config.yaml
d_model: 320
norm: "rmsnorm"
rope_base: 10000.0
rope_fraction: 1.0
qk_norm: false
attn_scale: 0.177
init: "normal"
init_std_qkv: 0.0362
init_std_up: 0.0362
init_std_down: 0.0
decay_shape: "linear"
final_lr_fraction: 0.0
doc_mask: true
steps: 6105
MLP neurons of a small language model. Each row is named by its layer, matrix (up: input weights) and neuron, and shows model dimensions 64-319. Each number is 500 + 40 x the weight over its row's rms, rounded and kept within 0 to 999. Numbers have three digits each.
After each neuron's rows, "fires on" lists the tokens most often at its 100 highest values on Wikipedia text that the model never trained on.

L5.up404:496492482526552497539555531496466438465487559422482534454543491446506530555455515501481570494425485556438470497535531467554445489486536518532470475502518541504478482448521476483467479485504483463465511467489457556487494526518525539483524445519546491532439477442500521487545488505510414451510487521507507465389514553499437514521496508517434504478507448501596480524491477455532447477469485580416486431531517458532592437538582491461480482507497516492557553460494499448522503532524520520520525543455506483505496470371472463516500514548532434534445438494516490516471548551517475525460458490477485464447471508435513471504486470483444494522466531505551467499457459501499435524465568477454501485516541567493451528489594535503508491489496447513505461490532486482537540443438507
fires on: "ate", "=", "===", "aug", "de"

L9.up935:524460479500455500534443475532516507433470500459498505526531518476496550457528493488510528484530550474492551517498474522553544554483502514480477430549502450542557483541476452492546487473522478450538520477520545455515503570524515481474506538408448577469438518541552497555563479567410414478516471521544420515477549504508497511485473524468477597505439549502545514490525403510482491480454471469552543520566404536474510547482458486443489535519490471530571493448471473503486462503458494443426484516471475470484515418512458460493446576480490513538485508429531495451494562420509540497473576457479542520461432554513478499526584495462515505521626508466471465481525556521545545449502483493531478483527494575474453530515552462573455477528466523549428517494542500511549540524501582
fires on: "| ", ": ", "the "

L7.up40:565484473502537557583457455594539466511478443572521569500519553432535455431448495522485506438397512499534414464563509531468523598531517527428512518489456470468446570553506493496528516502580456473504470481535485474452516481588522456515551510476532508504532471526572521496525499526448588481508465484527529438515553495548518555533527473564495544491589516515548577516493457518497440447496459520524518487486472504552576488580504505512500520462426510494498492456487514533465467519542458480472567471520547388532497526508449452486512449515515505481551520471491522509475486447474541517475447434491493480467524466503453466498388477465436482489445484483510525528519494556515477501477477457531491619511488551532466490450507479544548487477556589518513527515462492442546448480480426
fires on: "and ", "7", "9", "5", "6", "8"

L5.up968:520507421531526543550498480462531501555479503558498546448470524440503513538493439500506467424497447474499446428497473546485349529526506491462499493471484508496483545510508506481520494508451459513495482485541523567493560469514444577448576539507443521490480478556562502492493473473467520476502456423451411461487521504567435455482538525522507527508525574515434515492489527481488485474494444513536478533415492499501506430470448547465476537572458551454501515564460529458440538532515491468427536488509538499497525467489502522505595460456484479504554499526507451508513531475469387467493490469512558454473521370534563500476507537518538448605425520465472493466455527552520487520505468534541530524511582515452479512483534471510549473478525435556564486461586443507455580466445527
fires on: "7", "6", "as", "W", "3", "2"

L9.up454:499502543459539441535562502518461458499567445535520499524542471488563531475539477421525532447499523480494494451492527490472550552494464494456525490497532504447551540499459512472500497434487505561426503486518496521509503481507477502545567546529487532505527447528483536430564526511507502496597498473517453517400592493498439550473537512447567503564498511428534452479505521562520522498470456490472545541569483527534564440461503510461630434563546491523504524503441463470534466527502430415479456446507501535528428553508530557538492485436525448523508441551473541515504495537466525502540483518537537505417507473450546580463488499520455397558508521458426473540444477517442516511468489481489564524587472551503429535434483538477436467484539406551479500495594509464458507464525501
fires on: "an ", "\n", "or ", "means ", "Chief "

L7.up1134:514506486605411501438485504420556459421495486529519501521499483509456479481448491503454536522526466498487475404477530552526488490434460526515529458505518398559477490417535529441560496489530472537428561493465550499487496448545433475524520510501517465486570527532413480434469516438538440468504499496435495407405572562537574568524524500516486430426477485564467472519478539505484454463547523545437509529548565518467479469573551456432491519482575497530522521540530501523482546529459414506499572460576481459493456471550531478487539489461535498505457541455487498437480475454516501520522487495473453461449505503480537521503516551479435561458547551527411465508522429507458482491408506554463439455468512509537432476518600499520526534517504445502472475521505501473503584521538482
fires on: "|", "(", "| "

L7.up969:547432467561489497513452523527484506455536505451464521604427487547523468383509513563505438470473509461493518528452584533427553597449521595537533550498470509529451545496500520455534484526429518393482526531558465561496494584517468503526531561476465524555524501506449549478443484502401542468477483459543483512474501437522476557500460530472561481492542525563537554543429478521547508488486520477479472451451509515505519488479431534552468537508520535526413486474534485514516542438486501484502490518471484452597549603568495494515526517512599558493505506425430523564430537475545466560542498468509532459481453487454461559453530558491524501460503527485534496458528440520421454495462507509581553559430523468511514442495522524473441504511533520532530505452504477511538449539505443
fires on: "; ", "ğ", "А", "and ", "| ", "GA "

L7.up263:520548514562530519507487533491426458451515489516505522496513483580489501448519521508497505513473469553476493507520512523516567392556483483511447494518500509522535524442531529498451591472557508504498564530548532501451554493468611479500499424545419506535532515494489538490524547514444445526559434545563486470472512433472513532488556478482455508500537575550473532504526475528503480439497475395481530496494452555536546429520503472486447490487440539486523426589449493519545480613553498458467517518448510564508486485532541539500468499510488421454503540465450565541497496578474464458586458462473589461564433492516496492489535554514525562507522518471502502481417442477482391519509545484492552440490512416539468548591518455494543443516513478466490463533420554501488496448567524
fires on: ", ", "and ", "% ", "m ", "d "

L4.up455:438533473470494478529525563465468465443538431463487593532463599443519437491546527490502547474515495512500546511519445543540584515536480442506465518496511588449498536544489509397492522524463505422539510459543441499494507507447549562544569526522544435500400528499511475576488414519520471413516534499425469532557490469495442459459550468437565532496472523540510529546505463491509573552471496523569448485511463476536536525468451563448535529497479515473502532483494504548491398442501531457511519428574472556517538474519520464516528497491582484510533492563538508507522462492515545488491473528452547536446431499496482450501457524468573537474476517559466465559502520597531515478489529535513433521502554480453458457503511514521450532502446546525533529455542479438541476453471518
fires on: ", ", "of ", ": ", "ro", "cl"

L3.up694:558551480472476483505510547489508518445521515503472482549514566509509578515491512478531488535514522560533498516493519514469506556451532562515444542467478424462477474469496483485496530489507505477494494515462423521491543486514492459478506499501400438456594514454490427522442467487445460474461487504526535598515474477481516438514507527485489459512498510487423475453417413565483456504593483536437527529475487537509452500496546533453523473488531481495481435514509502509492517454467467483488480447466551467485466584504494431560481585510469405508499481399508548510543528535405532485542476504552512527481446480499532406482487570464415493470503518542420546455480522528497496482446522471502504582498476504501644428562496505472465413427497430526495515507478427485511509505462563
fires on: ".", ". ", "Sal", "Afr", "°"

L9.up898:455460436568530481526481508476454571501537526480560449558569452472493444458536499544437510494519505503550454457580518462513536531577505528521527506505439528487518549511518525535462478538508414462500512451513455466532499495485526557472472519504462514457440478534476479460499374535471508502551483492568505514468568424506472537414508486467524449463450559548472515551483565564464509488463491537503456411475468485529543442566502465515521504564543487488441505454468453548516457545523521493475469477531533548547511533450520569466507484544482458500524405509544598475448533405481572545614457445534467438515494536575524521529510554465491508536505512455532590556462512559470528506479466494463478536573472439509467528513492506543490453513502549520528431484451532426515450439460491
fires on: "an ", "| "

L3.up664:469419515569442529455477548470504485540504546496411489552539524528472430495540537509510482545501484481444551564465514487512519508607490563536457523490490497472488375503504435504505503467558510555457471506434404459509524519470478523461464521532487487475460514503483531523460484487569534499599449524525550510426478484488563489470490559554458469494489581489526521467492429508438538531554591505543539477534523575521425468528492546478436472500501487521540503503501472557455522499484483476551499525519438525581463472440489424499486483456462478540546515414458473502457433531534554538523453450519506520526444418481443465523504558509546564479505502609525504552462443500465491483499475483533495490472525552444474474497502454534504480507444519472547549564467525481504528439513529
fires on: ", ", "ip", "year "

L3.up1127:455498519522425511601492478499516540523475514528509487481516549532495538453552568553492445496514492544438530513509485514512566542444494496515513577467470488492471448533455465445502532532581474497402467498465440525424545531522513493563447496550492522512510510592472482471517468495636465455490488525514468508533493501532510553483460535572460532474509529544539512513580509538537463488511550492545488492569491468593460479476522522489477528538494488524496531540533475568467479571449491501467564533503519499571393488531549492517506490452490458548513525519505462403479476501463470500467495490538538591530500526482370500490438439470529496470514543555535516552478515469417531508392440465486465504467559459504453443491505475513504468529451508498549446542455452492522533489498496
fires on: ", ", "that "

L3.up1207:446503471453564502459479519538470466432548491506466484569452473591518494497495491513478455544537487524484498428393508439457516612474530509452519517511552467453474564575581562411500501448497490479587500514488470559498489494505499494451537456505497459467549524512521499525440460452485472407432510563466554477497553508446517544499412458488491403519493550456501478480551468401534554442445514496521510509476516496477481491508477520579516518527551443474481406533497444510507503567500529535431542454493481423498462557523394468515467510481538475515494455508466490511463509469557518560484494473558472507474451561498486500461542500535498540546506484494445462500497459544525538508441491505506503556454526448512511467416519523527589578551449532490523544491494469505525478477535472
fires on: "| ", "s ", "of ", "GA ", "===", "present"

L7.up647:426529487497510566536498518567488442474494465488485559493447562494545499570517575508501521503511493507457482479481474466569546579465465501467496546465479423407501481434475468501550529472512495439471562497519540416461449536540454496464523468488498435538480511489562527451575443563525475492518565478519475477487508462517552475531443468525507553461528508517574515492487539486469503508487455454504458463514436438486514469472579524513511615567483393465512504520562519506472491478476488472517468510514465562461539508454517460480527463494445545490555541511479506481544503520369588482507514513447555556598509482485462444528523428518530499535567515459538497482555451478558518564480458553464442500455465438572468493526577463558495484477498506481521517503532496487409585466452480
fires on: ", ", "was ", "is ", "as "

L7.up1260:557529527502449516495503473464510486506561482526484496516500506555548494525415488580578488502514491574488543531440436487499470537470557529467545465503522442530532482442433566465463520538480415457462445406528393450504498482509534451508496468453497464540442401596481499515576509529493586523488504522529508483496523444504471495479447533538470492467455573539554480502530465507591413534413475518525509452497535518511557502430547489470542446527432502549550493461488461457509475472408509525507519536529446502505503527457505508510503507436456450548474484575483547486503503430565527429476466486456530507497513501534493472536477503535498547489561495453525520530478478505556513469490555555555474491524599487492494436477483509457525467535491460463456451434540543449549493497485479
fires on: "\"", "| ", "aph", "'", "University ", "$"

L3.up803:478568534486591469487554442512453502548496511551493571575587526501465507447504513502520496534452532474467474436483465492487463480535504541530396541532424534540504513507496517496500478520488532562589465467516509517537486526525491564554477490523500500520486578460585468501525498475543577465534501475519501488506518506515511537520483522493514479535515491512586511557573483533503540501494444500504523492503471473515510501550483538463432457442480479484493528496416473527458455516486397499556457513475502462551540499425497505577471496452519414435445517434494435521472584477540470523532448531499466475566478457487563526513555461438556510503485542531526590521459448484487458452480561461459482551489530488463440482542473526403464416557495406480537555585543511531451431484449493
fires on: "===", "=="

L4.up247:509464549487500456510556464534495437514539509479531513415473470457523440490469505496513506447504510484501500481524441539466463534494547494501463508495487411479538447465453507466469492540593531566500494506546540446530525470494449556503513559450459509514451445484480458503491513474553479513545443451526517485519540454537451503455514445492468484573548530469534459491529472529477561493527527498544532533577498441507446494504581507473497567514390574438523602510485505500496501475586492471511485462460448473448516461516581496530526537507437507505417391590377505473536508405512462493554474428462504516467551489505561504541503540480514463517516472508472386504553492461459520553423454506475458529429447520600489542505411558533488546529498481496431484523505487488494485504490533
fires on: "th ", "per ", "ling", "prot", "Ev"

L3.up668:524613438529524553543432558522491449498552469466532488504507463437527448502516526500515462520506474518493547474554500523465514480462512507587533510575501558503485469458492488432582573517507464481464473515478503485445538418540518453532553472511474524543450452449532533502515474467464548495410492567524454483518420523492499452514458530553493519463478519442494542430551499481446494525458483517540531525514503455495482466491517439433466550480525544493576474540502532487440440506459485551590541481507504473458531506472492513511516461515461401571624483488408512500466502477453486523471500464567555470472505519420505507500484544522471470491581474457504452538522518458468507500536517492551560557499500543461539432461493537452506564540471415477493470454501540495470504476500488
fires on: "-", "or ", "way ", "ber"

L5.up410:497461419549462473525508525526429428493544498506487511548436526533570429454467482575495511531515472497513452440511486458490511476485534478550490588558480497468484523596503440482459412447538483516589500527445430489450524466576436504492523503442507475481462464568467499517570492514472487480552459476489497494477538520410454530550509521515473565500501538528511519496454441502541515438530461564543484542477514494463461512516519503491479512502513522466499463474424453498496496536449438549498488474473391464435501517477393545496525468511496546484467583517481559510469515515427491559491587464522501472484453546427488579530474464595570425532474515520496501478461538493522468462460474443543486533485494474489503520522460460523442531477503424542473496404546484459456547450495478
fires on: "and ", ", ", "or ", "ti"

L7.up429:525474480559543409485501464544505548481531508529467544536515392503467464520544515546437500537446475478429523522495543471471455495446498519559555483515460577460513504540558449541498449531469451547541533516531489519488512480482506552466554524476423487585482477536507518512507489559508544510501444470539466503498509425508514410484575490469499499545521542498546526507444521543456497484446502571453520463468460498528463507483437450506536570506481506447420493539556441521473475510536477536489454563468561494507450557515510507501540477467498556563427553485546413544435556444511451565542510489456452487520486530490512544499465494564500508503449445433579496485528429530486496479546435481513510564529500454544528495466528480529479501547451453542532543493474565607539483532560545
fires on: "| ", "; ", "and ", "of ", "to ", "201"

L5.up805:495468489490490540528496473475452479474454493424556462382439455475523424490549536570515483473516545551517458483460552501473541449522542551500526509527477492530492533451543464496564470500525508537480490415540456455446441489485495480479423498486497540571487487508483469500490496507452447485541515483493505547440563497561438443488491486422516549504566575447512485502484471533496512412536472496514537563506490529478476455525447528445402525477525518467524547533495475537511486547464514500441523511470501524575485499469488463517494532443486502496494547459472596504513534487459428490485586542441554458455459487467559496495470438524501461491502446497540486457484533505453541518490626461508488448507537432441546484501558572523555459448446522506507563532542529488460504513525533
fires on: "| ", ": ", "8", "fl"

L4.up690:463510478511537455578565493457529462571506458502492495442479513516518405536480465459474576455483528500514436516511499469513515493520482560523445491511496462502415567556465437493480536417478497506553490469510471469543520476481490486528586532384531438441415523503458515540506469537457478538529508503553535514486548445555516505553600527507444468582538525550507456519431507498477549505567517478503458491542552455475494439477577418489573491501495446455535590570554505456495463482573488476490568468522551545475473500422485556506533476497494469523505489491551518407470492418500470508577476552463466529487524472572500516430466533484492520485541540551468488538501574443554523503485566562517458464443512550442485521495500426449461411497497510466498537501503422444551541484450472
fires on: "over ", "between ", "es", "about ", "around ", "ame"

L9.up306:479546488505476519442524541443435499448519491476492550514455525488548458505559548533516478452511493501453534446502461448490450544557470499557487529481501545543471525502643478473497538533574515462516504492539545520499494525446471491493497432514528483595518552544408584546555435500496491424497566502530553506482452474570523535489482499532492423486514462516479453544477506464434476502477499513518489568503494530452500522442553533506475524425484448506474563456530462519384555485484520557508608472504489533432490569560485449533457456572464478447500576495490533550434486513460495463472561471495496535481549598482511487494421503512482476572514509461608541480476515594470538528515504565527459470433503461438504554518481426481484452420474513562440536523551461436450542475525517
fires on: "of ", "de ", ", ", "-"

L9.up163:471501432490536502488511507472490527488480498526522512562477505504433470552590534492465522437511471419548546456469449475518521516550438503526486482518581534496518551463436442485452512529533483490458437573467553494485514558487476477518492588377458523509483548480458525494501507528565452540490583518496539527535510457488419445467495521452556490492415489512484555540470476440534494555528632558524446532532504451522482538509455506490483440465514430511476521566470514465493538532470581492467455441538524517541548528478527498483524516525549477564552560525453488513530529473467528437549488485556419469514479551458458494460474563554517509560470455441477543529437484503514560514506461496480497463404494452478442441431433486526513537444494508543552568514430527460479496511498467
fires on: "an ", "CL"

L4.up47:420485473526499434560561477497470459500513553551499467517521527500522516470562456458514507482515478532480506595522469475563514499591485537493463526547464401503464483442498461454538535419534537495501501543449480492535512487474434517445560477476474529557450515516511493476516514407471479470425523497601499569551472448541511557518480520514470490481468503564517504475500424486463524556447496529495465397439464482619488533509507516484478472524513455480515530604474504542469437576516552448477512510459558615467500546544482440517570433492465467533534476524515439487503514502510434526475526505479557461537555545509467476493512486552503532470476441387511469491473521553469564443552487510545506570481534516627431551551480503511463457516488440459487584491470503534529495510459504
fires on: "W ", "–", "PO", "-", "AT", "Sc"

L5.up1163:503493452365525491541536513607511482477518459499429555496552511504453450525493497445506455431506520440497410524422515554558530471530557496528567425443496600449510521538495521499474571527506523561471524620502476529455521547559510563484492570518467443482480478573451478528490466537518526405501527491466495457434517526513545446503476472444556512481504509461520509473565441492558524503498522533520465518491491522511485482444443478492501465603536511541502452491501524484441446506434559516490515465530461538497445473572555464426499537486522566464522501522540502542487561490478562472475499476524495502527513497486549507493547401519505564542527535549505447471565522495535515547462498517546454476516509566443474497462517484519458521477407532462566470507481509537495542511450548
fires on: "first ", ".", "-", "re", "per", "s "

L7.up706:487521532455493471436420505466444453511551521471509466519450554480488493480544533518397469524557469501512389539542479485525454573513531537544448491506492554487562490459379407454509489563562499531474452423498521474464506483527465514528545500566499523533542450540494529509525458488496464488458469505551488486510546530546512519512532469498452529496545500505546561494519535559597510499576545529473467379465526453468496552449545558521449542526508515539515584482540446488443535510462516501519561509536542411508464545527477493478470492512520515478545452547423546369546488472459477471523522512521561483514494461432479537544460465472482531455556572584504456514518502504501533472464487500502507472468500496568520476528510464498485563511455505495483519463427508530622510568526531
fires on: ", ", "when ", "but ", "while ", "case ", "; "

L7.up785:426535500463517460550505466568518494516567569448521586461545496425489467551545538520502476468434435488459440529477494518458534468489481425490525470501482480451510456508478506528582518472516421494559462493544466540479461519437521491518531543569468502542517551466508466559570423479423475494524467524550525492478537450485433571516471458466520505496489537575575489478523486536510503433521503518529490545587485543581491515521457532512508496513450534481459519542564555547505461505536494501454595571461475515527551473435544434518580565496472553512558453524482523552501484446425497476531488519495454476511471390547525491537546463491539554539460577508447483453518547525453534541559518528551466542530544460499486461464486550546556421479476494532513527447467541507492516440468510
fires on: "| ", ": ", "in "

L5.up1045:457506549497456459534429472536515491451453509465484522483572546483550490548502481507492530529473491548446411492559576526490538495456516513512540467562540524523555528544522505461523489493531438467437535492547477536461586515499533521520492539491529452461463496492508507499590526464496505478478435551551425515421517499455474522453505567482452453521401468505576519523492467532529501470524504449489486468476458537518551518510516446506580525442476509506519482466490570525539494576480508524476496539501495506557516543529503534573583467452451486479533360553439548504534518523549580534492493505538510490572481442590493441538472574505457540494488446456529460501491511496509527481468475505510457569495513514527482487454550513467491511571483525558508502498553494614487541511575493
fires on: "and ", "where ", "| ", "as ", ": "

L4.up1053:544489488505408499485447509536494495439516447410533526553496536521470543444534485494563495529492517416535399503547510492468493458593585470539561455506426588505589494520497453510461546520503505516549512524529457500491540504509508483515456551490459475518459524606488501511466490480528489499479508446510461489495503519477542447536518510503517496469522516501520510505470444489488479476545513563417459533472584511500468526565582479473434514529449552489479478478470539438375535494534525534448421458495444535540533512543540496500494504481493517486503505505525471452447514498482527483579482529508456501471406477415447490470457423489474442581564490501531469513476430458465449497552526507512551494450549443440558518481449439404471442502501490569513503440500445441522554497452519
fires on: "-", "k", "z", "ch"

L5.up1022:545559559502414531475433552501464485447548487464465528553485458505485550525437490470448506515444459548519472515546485497484496439529521476515490491541578550559557471540536453567475484510513536485540497522468534555493470464493515391575520528486535523437446495533444544459515513487507478463424452529465474426497512513529472553491497462545459548562426458514583482558488535489541544448548454485485442538437455501552529510507548523427441507531496494504498484469442555487448490541484515491482509544464490510508522472409473564547535398529553522514489513511462482519509551415498555447504475548560541485483515537501485568531478465481473515542481481540475413468453521483489466519543447459511573541537491533464512457507458574446499471547470437481544466481504493475545556466481449
fires on: "-", "and "

L7.up742:539495457499509480517455499518475377472523511470501481433449515513470464479497512518410526514419423526478448507465529492481515469580504504523562502480482608475533499462529532525485472476525496514501505465566566487468510524428521550569549524519500534497546469501537493437546545431471520559477546489587572522525501496484479572467490501460505553523493558516554470517418521514533483482531535587535459464459536480461503491495529446497522482450489584503508519492459478478523524551521458482542453529472582492457455490456426507534461424486536385507408536534494556549559439583550471468499517435477559473471491560505451491505432584504502514515472531485467521568478523543499503522531538523511446490544544508473500476533499515440528500533439529500515426566420475569544452474466490
fires on: ", ", "and "

L7.up991:508497411512455542553560517521486474478491437511519529458522492476494507514523504464582456475482506551495474536536545442525463515462492485513526442451407559503535494508408502449465528486566485494521427487441434476446481573441482505483493555478524504542524495500434579470459496557490549489485446530581510544448519506500518569469485591505495429419517470496521458484574470530521459459528558459515539491514487512465550426482509502465477477534519412510459514557466483471521469483513601492477452445521465525575472549483421474509542501431508484495496555485521562515486516504540538525493475572424525566493453470571523497526474449473489514534503580477483478512548512482485535478446558559503524500624521441543495537449479473504460489514451539444509551519539479509471560530491507
fires on: "and ", "by ", ": ", "with ", "or ", "particularly "

L5.up205:483500560464457466515431553482487499459432520465497469523499530462462378456462454547456472526521529516500486451474482448544530533452515518532554523491572461499539528430500508472512554454505508527490500486455480476433504530574497415442467544464557504545461464467545459484418497469527449584516444527486496520436514507456465523490517466493547468517601567454497537458536499545503484490543511456440502532464526543471482585564465479526551529463485563519534507574523471570518586526445452425540557529507520454511444459444461473475466492461470473490487508459436506510427487514548429575486546496517459508484481466535501445500504507512492489515523477548490480511524540500473592523545608495527498462511442462558486541507477525521505464485455420472488503475498479495525496565474513
fires on: "| ", "—; ", "; ", "too ", "1 "

L5.up1144:450500551499586539473501506480555541427465529494536502555477521481515420481458456504498586497519571462469547502518492543519573582505465515480477499544477505551543558567484441392516479473474495452467535496445489511483501526551529458531557456489539491622447510544512559451461515539498415476501538550535523488516563511453503539503490520484616501470480571459546508569556437541451531545476499492440474588488450513487460540481510459536515478407531535496552482435435481580498518545570466487515495531496494527484454479492434483453453502484478527524524487456447557490469484541503432497528431503486407507543493463524490516474519525491540493464522509476457530542453524516499510417423516467483448557524414514495456454512526555499448476481555488523548452527533565517457545445452456
fires on: "| ", " ", "contr", "as"

L4.up184:467518560448483520517492498470498457481487446498534513524536463542506505484499547532502447590500494514532431461437510539501517460547521510533533477449563511491534541541481444442466426500466492488436529514455565563513588622522573620532463438529430492453503495554471478493463503488489440460459425540569563468510450467526426454489476505485571546556423447487494505488465483415427464517462511538547517543509513534408490525460491455578440506508540456482524483486519498521566532539483475522471501491470540435523495449473486527469494535405511565506495547508494494484484552522577463486383486537524527481496526469445500546526491552482562483491478512519542536461461516391577496550470514544486521555473532488485559537481517479530514533445526459471502448464493491548552447443479499
fires on: "S", "M", "R", "V", "\"", "L"

L5.up380:481489476472509423467523537536499482484536558459469525524508436423520540470505521438509507567431481454433445501482470486576541526533559527488501456449509532471507455485520457444537521506519545488489445427492510514539532482438430479531533523519466514433451453543470433451520518498527582438463513552549501524444496556479529511551454523540465449561548487550535490497555497522549508509462572553499524432559530502502398507566556515480437495469509406510488497475503502422464462464545554500512508439476536447470538506425529454461446547495513524424542425493564450536536519564527516487532480428527505472532452484484481554512492513530484489555560517528456452542452458487488479499466499515546545581490463532429472435562503486459452533529504556515534543526568552526520471467567476
fires on: "==", "===", "and ", "|---|---|---|---|", "or", "="

L2.up897:472488500561444492464376508532523451546536499477499480499513536545546501572529515513572451499454544446452471489476468478549552440507543543514500496509487504488486454508474437462425478505575512523428503468539453457490537512513493507442469518539535518559438498480475505473458540490527509509477483494515436537491509520445548506478580536475485526492503483517549451481556459502509503442558558508530468501496424534518480469539485437443521536465507490478507535534514521562559548572482419553543529492482532495540430501458507466466475477477430516515584542409539540467480485433525564494392501428588494568461463553477525517560446502494618489512535546561461517518564483545418506562467499436527464457507475453512515471489455461569424561454539563441453488521435506503468505433511505
fires on: ", "

L3.up68:542533510630457550492490516461510403493463487536528553483474599569503425460520551613450526432502511465510481441468539522501522473525499537546502444514449498402490592491543435427440515517527498517556507492477484475509498480487510345570546576492493457511491527524445478454528478453529497481517565499476575516460512502466478515553507436569527504466488502518472417542458499514545466485549489516501555501539535476448461459484455459452552470493527473563425516565524487527417463442502452481459446497414512491527467490502512455482489492541459483445526545507459556527490494476521507463472505507531536454502515548421524532485514520527565455510493561513496572475522504545511517546469546401511452517480437479505512506443443487468468537457499547458524468453498479494450502558506577
fires on: "-", ", ", "NCA", "| "

L4.up453:550578538584556506514459513577447461527471480539486521494481467459506468472553503504474468523406558516503449469529498503525529438491504526495473483533503498564567435529472540479421441468573492562472493493559462543515449455520502451524500484481505547475455547510510456430553466552510470469571480576458516524553508558474478497458525404461503470511517564544451519537504475523487503474499457492477515462536486599551506505531473444532560491522485464517421515505573492450574533527458458492449424406538524517497487526486503513466491484556516517440530464555531465485495512499566561493552417513495459474526474464618516480514519511462502561425497555376485462464499538480514540418497494446530517542457476504529502482538491501520486530472542490528486476490539518551433484543510492
fires on: "| ", "% ", "Si", "mat", "′", "lon "

L9.up942:501567497489475496469581481424446481530489459573521554462460443434512500509498524451493524533477446457480560563545525502495485468502411532491484501535487447518504506426480491511432502428485482463426458562498494525525433467547484508497494438473464431556461429465549522556465540557485484483475544500518467530488491540586421511493440483501514528415526501514510457516495550495519507473491513478564453408561462485473549472478538485483583410505515525504438458490522487499468500488497405497452454451484468494476497492475509622566446488444462539519455527515490483479574558490516455495598496601510517464493464413472526484560489466467486525559494459507463480511537443448490554490477520476500462452461533457484484511531509462524552462453515501558483458416478474514571495494539549
fires on: "was ", "be ", "C", "been "

L9.up382:524500501500565410451453523508492507477487483510423545517519466401511496501502522498419509533482448450453547483432508541510487511505492466447514489517504454425507534509413511468521496541482484415482558574478456546508498544470486495550472512475385475518415496550497467469425420569423531543479479541500496554425534456451446517492448441506520487488424542494564486495519519494539435430494552508549558559471532502520442517461490452509402487462558481484551481474526494496460489454532529581484428426573427533533501572492568564453497528488516485508494521497488473577482425540450453445470497509525449463563485493455448516455496472443515540540457563493450516487471435548530585512523556546480480484500485472475544454480512506507542505448527537473556500445508478576546515454414501
fires on: "an ", "'", "in ", "their ", "his "

L3.up89:528479520517477548546508489555559604512596516501455533480546531558480590501513538470573521547521487550454515540509586541489464505460555543479449481502534500513462480486436447375453510523499521590515422596532513462511567530502476553499475457509446475459500530477525471452514488494498478535494432444514504529442475516453599541505467528485505530465407528521485447446593523547523465500512540535474508466498560555569519506529493485488541474461576490495468525569484528459536536473560426553466495463510522520498451506464471519517548574565452550557522505494509464522489468512516535487489480456604492566510494486568541491545466514489482553571446542446523497491574478550437528496501527514494539529603575453519479413455459502482469483528419474505488499612507477538499517475534503
fires on: ".", "Candidate ", ". ", "May "

L4.up968:472456477518426449481521521438540411460460457471446552494467572550445502450505477519529511499507481467544472537497467518571508546521481503535524509509511496500547487475492449506488528511500520533558506415475547482539473473543508536479525595440496533521512555500450533529460488514470466498458505470529475430495427551484545491500494493488499528500508499520492536505512481551487588487460557496454491508496532526409455464435423503494509510493529612446466454555454541560505511569551549493574561525440478434544502531444510406590434532540543421530435486511477480449511493451489470418502553480449465550527532487452492503510493545500523521451402499528532505528551521502478548483424456474513538468475532521499544501515548501445508513443486470443511582483459481523483510465447531
fires on: "\n\n", "a ", "former ", "original ", "A ", "The "

L4.up1056:515496501508502541425491504465459497515443485519565522459497519502502400472560569553552538611489527503504525496430532455458490486500499513403425473447487527477519583539409526435542528491530497506502507469592481511521583432487545462552471536502502476510533425558540554503543450510545461479493481494501562451376523521478535517482463540489431537472423441511575489516469488491445442516499459500496471519520548532439520487507566540485466518610522478539447466449388482485448463488528502470489497547464437463462459454515520522539503498513527508540481537535466504469503499479558490513466498502563522479441498511517457522528507427462566491451490527523531568468476486560550460545487530516442526501513510399498489538489548581525553521533442483541536463510490457461563545511442463
fires on: "(", "al", "L", "\"", "'"

L3.up302:581541443494563489506573518457485522583464574528519521470517521465496518505444497506527428443494468567523467604499472508568424415474505571534464507470507469527435467487513491553526454497518491513554480494503509497460465496499457539561507538499445558515439540523552465486478523517453526500480433455400485481522487509460475484491585569517488599542500462503571472539494504494518545476527461507496510486538481550449510500509482468481486383476443600492446515502460523519499498500481483487500495502491495538501448444485418463505497517447424554515500514456454553500478519562516440501446512497574482489458471469471551506567532547449390506492570444544457497462513497533454493511472407478483568544617440494462501518518518432513478456527435467506570597463496488550407505435494504
fires on: "iz", "'", "Notes ", ".", "Pos ", "et "